Weights of a small GPT-style language model, trained from scratch on English Wikipedia: learned positions, a variant of Adam for these matrices.
MLP neurons of a small language model. Each row is named by its layer, matrix (up: input weights) and neuron, and shows model dimensions 16-143. Each number is 200 + 30 x the weight over its row's rms, rounded and kept within 0 to 999.
Before each neuron's rows, "fires after" lists the tokens most often just before its 100 highest values on Wikipedia text that the model never trained on.

fires after: " d", " D", " t", " T", " N", "o"
L5.up24,205,118,229,186,180,233,188,222,209,211,150,225,173,186,188,224,239,225,209,182,236,216,145,243,264,198,195,187,155,202,191,191,271,166,119,211,175,248,187,188,246,179,212,243,160,202,179,189,204,219,185,231,176,268,191,241,216,186,173,168,190,177,193,220,143,199,200,185,189,195,210,196,213,221,185,265,237,167,213,180,202,133,135,193,204,215,214,182,209,203,238,182,231,136,171,166,200,191,202,217,206,180,210,225,166,192,230,172,261,176,193,205,203,201,258,154,180,196,208,229,210,196,200,208,190,178,171,217

fires after: " N", "a", "o", "ie"
L3.up29,220,196,191,215,211,246,193,261,242,174,156,186,201,157,195,196,185,202,212,185,173,192,208,190,181,202,185,198,178,221,142,251,181,205,194,164,146,235,157,193,199,164,227,223,202,211,230,195,202,189,219,136,222,203,195,208,195,192,187,219,186,188,166,271,166,211,230,166,224,140,172,199,192,230,175,267,221,214,190,211,218,180,170,179,231,187,225,213,214,211,219,193,193,227,188,192,249,232,151,215,198,214,225,228,201,191,280,218,208,204,215,144,201,205,266,157,187,207,173,266,196,174,166,200,233,244,208,180

fires after: "a", "o", "e", " M", "om", "ro"
L3.up92,159,172,233,195,215,271,196,209,212,165,192,198,204,181,228,165,234,224,221,180,172,193,200,199,190,150,153,198,174,165,235,266,232,243,262,145,200,234,249,125,264,177,228,213,262,151,204,174,193,217,232,205,202,158,224,269,144,231,189,211,196,200,170,214,136,180,241,179,184,220,216,226,159,234,144,233,195,227,207,177,199,206,155,186,140,229,169,212,226,222,227,175,209,222,243,172,238,188,219,173,185,206,230,232,180,180,240,205,204,233,190,168,153,202,189,152,210,198,198,143,204,224,173,240,186,216,215,174

fires after: "b", "a", " b", "al", " B"
L5.up301,214,181,177,149,219,151,240,248,180,193,201,181,198,274,135,252,212,219,214,224,167,213,185,162,188,152,171,238,236,185,220,150,196,228,254,188,174,218,196,181,200,221,187,228,182,196,232,142,200,228,212,173,231,211,183,185,184,200,190,218,187,222,196,281,165,216,226,238,192,210,210,148,220,208,226,230,206,158,172,176,180,182,187,244,206,169,187,180,198,230,198,234,150,153,175,159,257,233,214,273,180,197,174,160,229,170,245,244,256,245,115,212,193,266,217,182,219,189,191,196,222,188,200,183,198,194,191,129

fires after: " S", " s", "at", " Sh", " K", "t"
L3.up300,192,202,174,146,207,228,210,227,154,182,216,208,144,237,145,209,193,162,217,206,193,186,177,228,236,195,238,161,231,194,179,153,178,169,181,219,223,193,137,167,183,233,202,224,140,249,183,180,267,186,171,165,189,149,183,198,227,214,220,245,220,202,197,202,219,184,153,213,174,205,214,147,199,233,136,200,187,225,246,206,231,203,125,222,207,156,205,186,152,195,158,262,186,198,205,178,198,144,193,172,241,214,206,200,228,165,147,223,262,190,224,225,230,158,224,199,154,180,229,220,197,252,217,235,176,181,193,211

fires after: " the", "The", "8"
L7.up948,196,240,172,196,190,195,244,216,175,222,160,211,245,183,172,198,214,198,171,201,265,250,201,213,183,202,213,203,243,212,122,192,200,146,191,205,167,216,199,189,295,196,167,199,195,246,246,212,213,216,238,195,146,222,227,189,181,198,216,251,199,162,175,204,194,179,255,183,237,207,158,103,220,207,215,185,234,150,186,197,213,197,242,205,173,210,147,156,209,226,222,195,174,219,161,190,218,181,222,190,170,121,230,189,162,200,245,245,245,199,252,202,173,161,210,207,245,158,196,247,177,249,179,178,209,241,181,194

fires after: " T", "y", " Sh", " K", " I", " B"
L3.up752,153,216,244,159,213,167,221,220,187,147,174,237,188,245,177,203,248,197,185,220,195,171,158,185,191,128,219,236,237,215,213,171,235,219,185,195,180,193,169,161,177,185,173,218,185,267,223,216,251,180,190,180,182,157,215,207,150,230,164,211,165,189,181,228,188,186,205,232,169,166,164,218,192,191,195,193,225,190,179,153,199,193,181,208,193,199,180,208,124,210,189,202,112,208,183,201,220,163,264,157,216,188,200,235,180,286,149,247,232,277,200,218,163,155,219,198,185,175,241,226,228,213,208,171,207,172,175,178

fires after: "-", " Sp", " G", ":", " =\n\n"
L7.up416,180,107,177,193,238,258,187,216,171,249,199,156,219,216,242,200,201,245,235,193,222,188,212,197,193,238,238,234,189,229,229,178,191,161,156,227,188,282,213,113,207,134,185,194,189,188,197,167,222,253,207,214,199,228,169,235,202,228,176,153,272,147,193,165,183,164,149,164,196,224,196,183,208,231,192,184,161,196,220,218,190,172,222,179,212,184,221,238,182,173,188,199,172,191,148,227,178,168,170,150,160,125,208,194,239,204,182,177,253,196,185,160,187,196,198,243,248,244,245,223,232,188,189,200,165,200,172,229

fires after: " b", " loc", " B", " the", " w", " was"
L3.up769,236,191,202,151,238,224,229,190,265,205,229,205,204,167,176,220,196,207,221,250,182,216,185,176,189,173,214,221,202,153,225,209,187,153,160,236,176,247,186,152,172,203,134,168,221,206,212,213,214,210,239,178,206,239,168,172,207,167,180,258,152,228,190,204,172,182,214,214,173,134,211,226,201,183,191,181,229,187,180,165,215,202,192,243,215,203,161,162,229,193,210,185,128,209,144,183,129,256,179,228,163,169,216,173,203,189,203,182,221,199,199,247,196,184,220,198,212,226,255,187,197,162,175,228,185,208,195,151

fires after: " f", " gr", " F", " V", " R"
L3.up474,182,195,147,196,184,185,176,211,191,179,249,260,235,169,198,189,202,221,186,135,250,255,215,240,171,202,212,218,217,229,208,160,224,159,199,187,200,202,198,221,212,193,142,196,167,256,181,219,162,165,199,185,200,218,185,200,199,178,153,210,231,157,201,152,234,247,232,221,178,203,261,199,176,179,205,182,232,164,226,95,147,181,190,233,209,161,162,221,198,183,196,201,196,204,213,201,204,137,189,187,232,248,169,198,218,211,182,182,204,188,159,190,210,177,236,207,223,226,209,209,200,222,195,218,115,170,208,203

fires after: " H", " R", " S", " B", " E", " F"
L7.up980,182,220,213,189,166,262,147,191,289,133,189,245,177,178,196,185,152,208,227,178,199,247,177,190,208,181,235,249,142,208,246,211,206,207,177,165,152,193,194,244,209,205,186,251,169,237,138,262,214,173,218,219,175,199,194,262,203,165,202,234,252,179,189,223,193,198,188,119,189,193,154,211,166,201,245,204,196,188,225,146,153,209,154,162,187,186,237,208,222,261,180,206,198,180,182,158,208,163,194,194,206,244,191,245,207,196,180,223,223,171,226,184,197,212,233,156,208,250,250,228,180,219,239,224,153,178,163,189

fires after: " T", "on", "ra", "o", " D"
L3.up509,210,171,239,211,209,210,187,238,230,180,158,225,150,202,165,237,270,232,213,214,161,204,179,204,181,186,223,152,215,219,165,246,165,189,188,159,177,249,220,247,232,227,205,219,178,202,233,214,191,219,213,209,217,247,181,173,234,179,247,187,205,196,137,213,189,154,203,214,182,200,218,217,221,213,256,219,239,214,196,145,171,206,218,231,166,199,180,218,141,245,240,178,199,153,241,226,231,208,231,201,200,195,193,225,148,188,184,170,188,153,214,208,125,195,243,165,204,107,207,227,252,223,179,136,202,199,142,207

fires after: "-", " Sp", " G", "ic", " B"
L7.up562,220,198,186,170,191,222,209,188,205,187,230,213,254,259,230,193,214,193,262,196,226,149,208,214,194,209,218,164,157,193,188,164,233,207,245,217,205,222,209,155,142,170,197,256,207,208,168,201,202,210,191,224,213,248,184,265,132,248,177,197,254,227,206,214,181,183,214,223,172,217,246,198,156,204,191,232,165,182,184,207,200,157,154,208,192,113,210,206,148,181,192,181,193,219,181,271,231,195,204,186,185,187,215,210,198,177,184,251,213,161,230,198,212,242,236,252,215,197,195,198,206,207,209,193,137,186,119,228

fires after: " the", " The", "The", " ", " b"
L7.up516,198,217,236,164,205,217,222,245,189,172,209,211,211,129,249,179,245,247,174,176,169,235,215,204,196,207,189,216,263,181,174,202,161,186,226,213,193,184,161,224,217,221,159,176,157,209,138,197,227,218,191,191,198,174,187,207,172,199,169,235,179,164,133,235,178,193,206,140,205,189,205,136,237,223,176,206,214,226,200,203,171,243,257,188,202,217,173,149,157,238,162,173,211,163,184,176,207,207,189,198,205,179,246,213,188,207,242,287,278,217,200,162,170,204,141,176,183,202,253,247,214,180,197,242,189,162,150,159

fires after: " Ch", " T", " B", "um", "r", "h"
L3.up98,132,253,200,186,221,224,188,257,219,169,188,238,172,167,170,181,279,228,219,226,228,187,221,248,175,163,198,202,219,177,222,185,179,168,205,198,173,253,213,180,172,217,200,240,186,189,186,198,191,219,182,199,220,188,250,165,138,172,214,201,179,186,219,146,205,202,164,206,184,215,177,205,232,157,147,229,257,170,178,164,200,188,226,198,242,207,174,237,243,208,181,246,151,223,227,197,207,212,204,204,213,202,171,189,179,246,222,219,159,189,213,240,194,136,242,152,225,213,239,252,215,220,189,234,147,174,194,205

fires after: " the", " N", " a", "N", "o", " R"
L3.up640,181,186,184,218,204,205,217,234,186,205,196,192,198,146,230,165,226,227,223,174,248,227,206,193,220,239,274,225,180,185,209,208,182,209,175,159,200,263,200,139,219,198,225,207,186,215,207,210,155,203,208,185,244,201,179,258,201,195,150,177,158,196,192,147,220,150,175,203,190,177,174,188,251,252,213,186,221,179,178,239,203,234,191,199,207,183,168,201,150,205,158,244,216,208,219,210,198,177,143,151,169,202,180,220,190,214,253,170,214,231,136,206,146,234,239,168,210,182,183,173,177,195,195,169,157,198,190,196

fires after: " d", "b", "o", " D", "–"
L5.up330,222,233,196,231,203,245,222,203,205,200,160,250,151,124,197,245,199,239,239,225,184,194,154,205,204,238,215,253,203,205,218,194,186,193,185,186,155,208,186,204,240,173,143,225,211,225,175,184,192,241,183,176,204,234,157,217,239,202,228,241,179,230,128,175,158,200,189,189,137,170,194,226,238,262,198,215,192,193,246,185,211,171,170,218,171,204,131,199,220,203,230,199,259,187,217,214,144,235,198,187,149,176,219,208,169,170,201,189,232,174,216,232,224,203,162,182,171,228,184,224,159,206,237,191,159,212,131,244

fires after: " was", " as", "ame", "ing", "ed", " bec"
L7.up135,169,258,270,226,157,279,213,241,205,147,176,222,183,255,198,194,163,163,119,205,164,227,268,193,210,145,199,205,228,186,173,214,210,153,164,198,148,188,196,232,234,200,227,221,212,217,207,205,160,182,217,170,182,218,207,180,236,227,202,234,182,179,224,221,235,205,202,193,171,235,188,180,189,174,162,185,199,217,200,206,194,165,151,230,203,160,209,221,171,212,199,239,229,224,158,192,242,238,177,230,150,218,185,221,234,191,209,183,194,185,230,243,215,166,185,216,211,227,171,268,164,217,259,191,212,197,189,150

fires after: " the", " of", " a", " in"
L5.up368,228,202,197,130,212,240,154,169,247,277,221,110,165,172,212,184,205,212,200,186,241,265,200,218,180,182,216,236,210,217,209,222,167,136,198,162,199,221,199,198,161,175,152,244,179,185,181,243,200,178,184,192,266,192,177,239,213,238,170,189,197,199,213,224,180,180,99,214,223,164,200,197,184,196,181,148,241,212,210,235,174,174,194,203,151,152,182,180,173,193,144,220,224,190,175,238,234,198,235,183,172,162,201,172,206,228,206,167,212,175,177,214,242,226,171,202,215,180,190,215,205,191,125,221,165,249,194,143

fires after: " d", " D", "o", "d"
L3.up188,216,143,179,174,216,243,134,191,208,156,181,196,125,203,200,248,179,201,211,166,182,173,161,244,231,224,247,188,190,219,149,208,184,182,139,195,187,249,159,210,243,225,270,237,180,218,170,199,184,202,224,215,157,230,174,252,222,195,225,220,244,119,214,252,153,153,191,189,197,182,240,195,142,257,207,194,176,207,216,222,199,217,193,174,192,196,246,174,202,229,222,230,172,208,164,171,254,162,173,160,198,211,208,244,215,218,231,234,212,180,216,163,155,220,187,167,206,192,182,256,168,186,223,168,197,206,171,224

fires after: "b", " B", " b", "est", "r"
L3.up1002,153,217,209,180,227,172,236,235,223,172,181,216,181,176,221,208,221,229,215,228,261,265,174,225,177,219,197,172,173,197,182,161,192,184,198,193,171,204,210,171,202,161,136,228,143,180,151,191,211,236,169,151,166,230,218,157,150,178,260,186,213,173,167,247,251,273,186,191,217,194,229,174,190,189,175,213,225,149,194,192,160,203,237,218,178,193,207,197,215,251,212,203,156,159,175,176,163,201,217,208,195,194,141,192,205,233,209,241,244,217,206,174,200,245,212,188,204,139,216,200,229,211,253,223,218,179,167,254

fires after: " S", "v", " d"
L3.up213,217,199,208,176,235,211,181,232,142,159,224,192,203,179,192,163,191,178,241,208,226,199,226,198,246,215,185,182,215,173,213,184,179,189,175,235,208,229,240,158,222,199,228,230,163,209,223,189,267,162,234,167,201,204,178,168,180,249,174,257,223,224,186,196,224,239,154,157,168,215,137,187,113,223,152,164,200,207,240,198,121,234,172,187,189,177,183,192,228,211,155,207,199,211,152,261,233,190,217,167,175,189,202,200,209,144,178,187,194,190,224,142,170,194,170,167,225,197,255,220,233,216,244,195,151,204,161,225